config.yaml
n_layer: 26
d_model: 192
n_head: 6
n_kv_head: 3
head_dim: 32
d_mlp: 768
vocab_size: 4096
activation: "swiglu"
norm: "rmsnorm"
norm_place: "pre"
norm_eps: 1e-05
positions: "rope"
rope_base: 10000.0
rope_fraction: 0.75
qk_norm: false
attn_scale: 0.177
bias: "none"
tie_embeddings: false
parallel_block: false
extras: ["capped logits"]
init: "normal"
init_std_qkv: 0.034
init_std_o: 0.0
init_std_up: 0.034
init_std_down: 0.0
optimizer: "muon"
lr: 0.0109
lr_mult_down: 1.5
beta1: 0.95
lr_head: 0.00672
warmup_steps: 200
schedule: "wsd"
decay_fraction: 0.928
decay_shape: "cos"
final_lr_fraction: 0.05
batch_tokens: 32768
seq_len: 1024
doc_mask: true
train_tokens: 231200000
steps: 7056
dataset: "wikipedia_en"
MLP neurons of a small language model. Each row is named by its layer, matrix (gate and up: input weights) and neuron, and shows model dimensions 80-175. Each number is 128 + 32 x the weight over its row's rms, rounded and kept within 0 to 255. A neuron's up and down rows have the sign that makes its largest values positive.
After each neuron's rows, "fires after" lists the tokens most often just before its 100 highest values on Wikipedia text that the model never trained on.

L21.gate683 [112 122 148 157 162 124  99 123 152 118 102 121 163 123 155 122 136 107 164 169 184  94  89 114 102 101  81 143 129 149 119 174 104  88 100  92  70 140 156 111 142 113  93 132 114  95 145 150  88 119 134 141 106 138  73 139 133 133 120 123 147 121 213 110 158 139 109 161 143 106 147 132 147 137 118  96 148 188 114   0  81 125  91 164  70  86 135 138 111  55 153 132 127 157 138 136]
L21.up683 [183 102 147 133 137  92  82 134 158 178 106 138 179 149 104 130 115  85 164 101 151 122 145 150 164 125  56 144 110 139 113 190 160 130  82 170  67 151 155 176  80 162 150 115  75 140 160 117 141 166 131 147 127 153 155 147 140 104 130 142 124 121 124 158 106  82  94 124 143 164 115 141 164 153 120  68 169 147 102 117 168 143 110 136  82  98 125 158 185 134 174  94 115 246 190 139]
fires after: " ", " on ", " | ", "On ", "\n\n", " / "

L8.gate371 [166  89 113  84 203  76 145  94 119 145 126  97  78 113 140 151 151  93 150 217 159 134 147 147 157 154 100 148 124 143  92 162  24 104 176 101 111  86 133 150 134 182  83  94 116 134 131 124 185 119 105 121 137 152  98 186 112 128 174 105 156 132 157 195 118 121 125 112 122 163 136 101 137 127 138 161 130 164 107 124 143  94 155 152 116 178 143 101 132 109 131 191 115 156 183 114]
L8.up371 [105 133 155  78 142  84 165 145 107 114 125 128 117 107 124 123 150 122 180 171 136 167 124 117 132 128 121 156 103 141  80 127  75  93 131 105 161  92 173 139 136 145  75 108 135 158 166 128 160 111  61 101 130 173 100 176 134 125 223 163 161 137 113 200 120 105  82  82  94 166  97 152 141 127 127 176 169 190 115 149 109  68 136 157 155 138 141 144 101 148 101 220 109 153 143 109]
fires after: ".", " S", " d", " D", " P", "\n"

L10.gate118 [121 143 136 142 157 124  70 102  62 178  95 105 120 131 126 182 189 141 171 156 118 147 196 111  95 136 161 173 183 106 175 143 126 175 142  96 126  70 143 100  96 184 111 106 142 107 148 108  95 163 146 164 148 128 117 106 178 141 155 124  97 130 101  99 127  98 181 167 108 139 138 169 124 105 158 125 130 125 123  77  98  71 159  76 111 193  95  59 117 156 152 129 117  91 116 131]
L10.up118 [151 114 127 120 123  67 169 168  86 135  94 125 119 183  99 145 134  83 161  90 117 128  98 165 116 125 167 146 182 134  95 123 119  93 171 153 114 165  62 126 147 125 138 125 162 128 144 132 176 155 168 129 190 100 117 161  94 123 151 174 156 103 146  88 110 175 164 135 136  72 141 132 113 124 142  89 123  89 120 153  64 131 107 136 106 113 156 131 125 146  58 131 134 152 104 126]
fires after: " r", " R", " the", "E", " E", "==R"

L8.gate263 [152 101 131  90 182 134  59  81 170 121 162 101 144 154 114  80 128 105 145 124  97 157  95 123 173 141 113 155 132 139 136  99  78 154 118 121  97  55 118 141 116 135 139  87 112 155 108 130 127 154 129 151  74 167  90 203  98  38 152 167 161 128 111 147 136 108 155 112  95 165 103  75 152 154  88 198 113 141 150 123  85 128 112  76 173 135 148 102 116 170 113  60 125 131 148 132]
L8.up263 [128 123 158 104 124  89 123 113 165 151 111 101 120 126 138 180 105 174  93 113  87 112  91 158 116  83 104  90 111 196 145 163  85  97 129 182  97 102 113 152  67 130 195 131 192 121  94 101 204 153 125 121  93 121 145 126 111 103 147 135  87 159 139 157 128  91  99  98 154 118 125  99  88 159 141 128 102 146 191 148 134  91 134  64 131 165 207 135 126 142  85 187 119 153 137 124]
fires after: " s", " D", " d", " un", " f", "-"

L12.gate232 [189 157 126 171 134 151 142 142 130 208 191 146  86 161 158 138 168 149 147 150 143  97 166 186 124 130 166 156 160 144 198 109 161 132  86 140 106 153 127 120 109 123 104  84 133 121 159  76 109 163 158  96 149 143 108  84 182  93 164  55  95 155 135 196 155 108  96 145 169 119 123 134 153 129 157  76 163  91 118 141 143  82 108  98 140 205  96 194 146 155 121  73 101  88 114 111]
L12.up232 [191 121 158 118 112 167  86 209 134 169 142 101 103 115  77 145  65 158 103 215 134  90 106 112 144 116 123 124 110 152 146 135 161 129 125 131 147 104 139  99 111 117 127  77 155 212 123 139 148 159 162 101 104 114  90 126 166 159 100 136 144  96 138 171 187 143 149 164 111 138 105 145 138 114 142 113  88  99 165 148 189 119  76 141  79 146 128 179 106  96 190 111 133 133 122 154]
fires after: " I", " A", "a", "A", "ran"

L12.gate149 [143 168 137 122  86  94 121 121 155 140 136 141 169  59  91 165  85 106 132 112 190 115 202 163 157 136 112 158 137 124 164 141 142 162  82 145 162  96 110 172 137 172  98 141 104  54 149 158 122 131 126 123 121 172 119 132  83 131 114 139 120 129 145 151 187 166  49 111 183  85 129 127 109 154 111 132 139 142 115  69 164  97 111 107  48 104 123 159 149 137  82 191 100 133  74 120]
L12.up149 [ 91  96 120 185 152 146  59 101 133 149 136 130 120 208 103 111 108 154 186 100 115 100 109 132  66 159 146 181 159 135  81 155 144 121 133 151 112 122 139 126 110 107 100 114 115 204  85  94 120 127  71 157  62 130  84 151  80 135 158 159 138 144 182 148 124 144 150 126 160 162 136 177 125 141  81 146 107 146 116 120  81 114 114 125 186 155 168 135 152  71 116 131 104 151 174  58]
fires after: " | ", "–", "; ", " ", " to", " off"

L12.gate116 [115 119 131 124 104 130 150 147 134  73  68 111 112 143 157 159 139 142 122 120 194 134 114 132  95 117 219 138 103 145 138 162  86 149 128  99 149  98  76  91 147  83 151 146 181 128  93 111 155  74 138 116 140 121 121 141  96  83 114 112 124  75 124 170 119 124  85  84 173 150  81 197 136  74 138  99 187 126 130 152 151 147 106 114  93 128  96  79  84  83 146  98 114 142 165 109]
L12.up116 [ 85 125 132  90 161 104  49 128 136 182  99 105 160 113 101 168 170 122 154 120 145 118 160 163 110 164 159  62  89 130 150 158 111 169 129 111  48 119 143 164  89 130 123 150  91 105 125  90 166 140 103 119 173 141  93 173 121  57 148 140 153 123 130  84 119 131 107  86  94 118 149  83 124 111 136 112 168 110 161 120 126 111  66 154 183 187 164 158 141 142 170 135 132 156 119 201]
fires after: " ==", "==", " ===", "."

L10.gate314 [198 133 158 126 100 111 141 122 160 131 130  57  87 160 138 118 133  88  93 122 154 116 106 143  92 171 130 200 144 127  94 171 137 130 146 109 123 158 150 111 134 160 165 181 104 145 148  65 113  94 195 158 161 118  96 167 201 133  64 150 168  94 132  95 153 176 139 121 134 100 171 114 123  79 108 114 106 104 182 129 134  42 139 167 112 138 113 113 147  98 100 145 105 109 120 175]
L10.up314 [160 145 128 105 161 142 116 138 109  72 112 104 137 108 158 136 118  98  97 131 115 142 133 131 150 144 132 166 169 161  93 163 155  77 123 144 141 174 171 138  96 173 171 107 105  37 125 101 105 139 180 220 131 109 124 140 168 109  85 182 175 147 119 118 139 150 141 130 116 152 135 170 105 131 120  66 113 156 176  59 145 103 134  94 155 114 107 108 114  79  93 145  93  96 169 109]
fires after: "at", " S", " in", " sy", " N", "an"

L12.gate335 [119 154 111 168  89 128 182 139  90 141 128 163  47  92 136  52 174  87 150 134 108 140 185  83 187  93 113 110 105 129 140 143  99 173 160 137 139 181  95 119 114  93 145 153 108  69 113 116 124  45 152 117  99  96 124 147 133 112  89 148 146 124 101 143 134 139 100 100 129 119 128 159 121  95  95 121 111 105 127 102 148 147  94  89 122  92 110 170 132 124  81 165 133 168 136 175]
L12.up335 [ 49 164 136 103 156 112 118 100  74 149 139 139 117 142 111 134  98 117 166 203 172 118 158 142 197 126 111 207 163  62 107 104  78 110 106 186  89 117 108 189 171 141 110 115  99 142  97 117 170 128  93 100  79 107  94  83 122 102 100 109 143 179 122  73 157 151 119 132 193 127  82 158  97 151 143 124 111 133 135 141 110 148  96 115 146 131 140 139 110 109  99 180 133 173 106 155]
fires after: "og", " | ", " K", "ri", "ik", "; "

L6.gate351 [152 116  56  97 110 163 128 126 123 132 109 135 118 143 171 151 172 130 156 104 117 137  81 155 115 148 176 208 128 124 114  85 152 137 161  88 105 120 127 144 121 144 192 118 122 135 181  94 209  65 101 108 101 144 140 139 145 162 145 136 121 166  61 148 133 105 128  89 101  96 135  92 170 165 148  89 159  98 171  74 115 197  71 137 121 108  38  46 109 132  93 179 116 155 173 126]
L6.up351 [118  81 133 130 138  90 176  88  88 151 166 153 158 128 137 144 165 104 161 115  64 120  97 144 121 116 129 113 121 167 129 116 173  77 110 149 123 196 158 159  86 140 171 117 148  90 143 122 123 106 103 165 126 212 130 120  73 149  83 141 158 149  72  97 118  75 121  71 144  84  85 128 129 139 150 106 169 104 125  41 140 216 128 108 170 104 128  77  69 137 138 147 205 123 128 132]
fires after: ".", "s.", "2"

L8.gate624 [158 142 147 126 176 140 167 117 159  87  72 168 213 132 130 131 144 133 137 123 112 170 120  96  88 155 138 128 109 195 149 132 129 219 151  74  98 135  90 149 138 165  54  91 141 141  73 129 147  95  84 111 134 119 147 167 141 121 123 167 168 129 116 105 139 112 101 185 180 155  81 190 106 101 152 115 118 120 104 159 190 150 109 161 127 152 108 140 124  92 113 156 140  86 138 160]
L8.up624 [116  72 126 121 113  85 143 122  97 154  45  73  69 174 119 146 124 143 122 127 103 160 141 142 153 147 124 127 141  91 144  27 119  71 111  54 101 138 175 158 182 121 103  74 137 109 119  97 137 118 176 118 139 114 136 200 143 191 130 150 190 188 147 158  94 135  85  93 102 119 110  80 150  91 121 150 121 132 104 155 117 128 140 138 143 181 138 141  94 173 125 105 158 133 148 107]
fires after: "==", " ==", " laun", " r", " Turn", " recogn"

L6.gate278 [ 81 123 129 133 104  75 116 165 110 102 137  70 154 130  82 148  92 138 109 108 132 157 195 150 133  33 119 134 171 145 146 149 110 174  84 102 119 140 158 102  82 113 135 106 140  74 155 134  88  87 113 102 132 144  79 131 124 127 188 100  90 134 109  50 131  98 140 117 155 136 137 156 177 127 155 155 137 141  71 181 156 165 135 128 151 125 125 146 148 133 144  98  88 118 161 102]
L6.up278 [164 176 230  92 129  66 107 149 128 120 142 131 141 128  90 135 111 141 171 119  80 132 176 166 148  61 105 133 172 106 222 102 112 109 211  47 133 136 173 115 122 155 132 130 103  63 149 114 112 157  92 168 113 140 160 129 107 154 158  79 132  94  56 134 151 113 128 147 141 110 118 172 160 123 142 171 132 129 177  88 135 178 104  99 175 108 148 118 130 120 153 148 137 129 135 126]
fires after: "\n", "\n\n", "ishop", "| Party"

L12.gate506 [106 112 116 137 132 109 101  93 131 131 125 121 152  46 110 118 135 115  88 111 126 218 143 148 149  69  90 110 115 191 105  74  62  89 197 210 186 139 187  94  93 133  70 171 125 128 126  85 117 122  85 168 115  86  85 119 131 132 174  62 168 147  86  93 140  83 123 113  97 151 127 115 106 150 131 182 107  96 195 154  89 150  71 105 137 105 122 165 158 123 143 165 102 102 143 144]
L12.up506 [157  81 104 156 105 157 154 102 134 138 106  96 151  96 122 138 136 112 155  70 120 115 120 104 183  89 125 112 128 200 117 113 146 131 212 163 178 148 229 125 137 121 108 103 122 100 100 158 123 170  87 129 102  97  84 149 160 129 194  99 184  88 120 124 163 114 122 115 123 142 125 108 110 114  94 148  38  57 169 147 121 162 115 126 174  80 104 141 141 204 143 118  29 147 139 117]
fires after: "\n\n", " to"

L6.gate118 [174 135  90 117 140  74 160 125 148 155 107 155 161 115 111  90 110 135 106 106 106 152  78 129 116 154 123  88 120 117  89 124 166  64  79  76 194 116 109 142 149 117 147  78  89 145 146 176 147  83 116  86 136  55 106 182 113 145 166 105 141 146 157 159 138 113 133  97 148 156 130 131 163 147 125 116 109  66 103 140  69  98 163  63 160 120 196  92 162 144 147 126  98 120 122 164]
L6.up118 [117 106 111 109 150 102 159 124 113 102 125 186 112 137  80 121  99  86 157 160 120 152 139 102  90 153 161 103 104 122  60  85 121  84 104 104 118 100 152 158 160 127 204 111 151 144 116 167 161  58 150  93 174 101 123 173 117 111  84  98 158 165 133 131  94 155 114 140 121 160 167 159  57 167 155 144  76 110 112 155  97 131 113  62 128 136 164 126 101 161 123 142  96 126 153  84]
fires after: "2", "1"

L3.gate547 [164 150 149 140 147 140 140 130 155  98 133 123 126  94 122 118 103 120 164 184 107 159 145 107 147 108  97 152 173 153 104 155 105 104 119 101 111 118  63 149 122 150  98 167 124 103 130 134 155 102 120 143 138 137 111  90 148 137 126 151 106  65 114  90  87 179 149 109 114 148  83 183 222 169 183 127 117  92 132 147  75 119 141 133 132 170 165 132 110  97 119 129 113 120  91 164]
L3.up547 [119 118 158 113  93 122 204 124 144 180 169 106  49 135 117 119  64 124  95 110 148  95  93  75 102 134  88 118  90 107 118 139 149 145 120  96 106 193 154 161 136 173 140 116 163 119 133 129 146  56 192 179 143 161  87 121 113 154 160 158 121 127 152 166 117  87 167 102  93  92 112 123 107 148 227 115 143  98 108 108 101 179  92  64 117 143 177  95 111 146  83 151 185 124 142  89]
fires after: "2"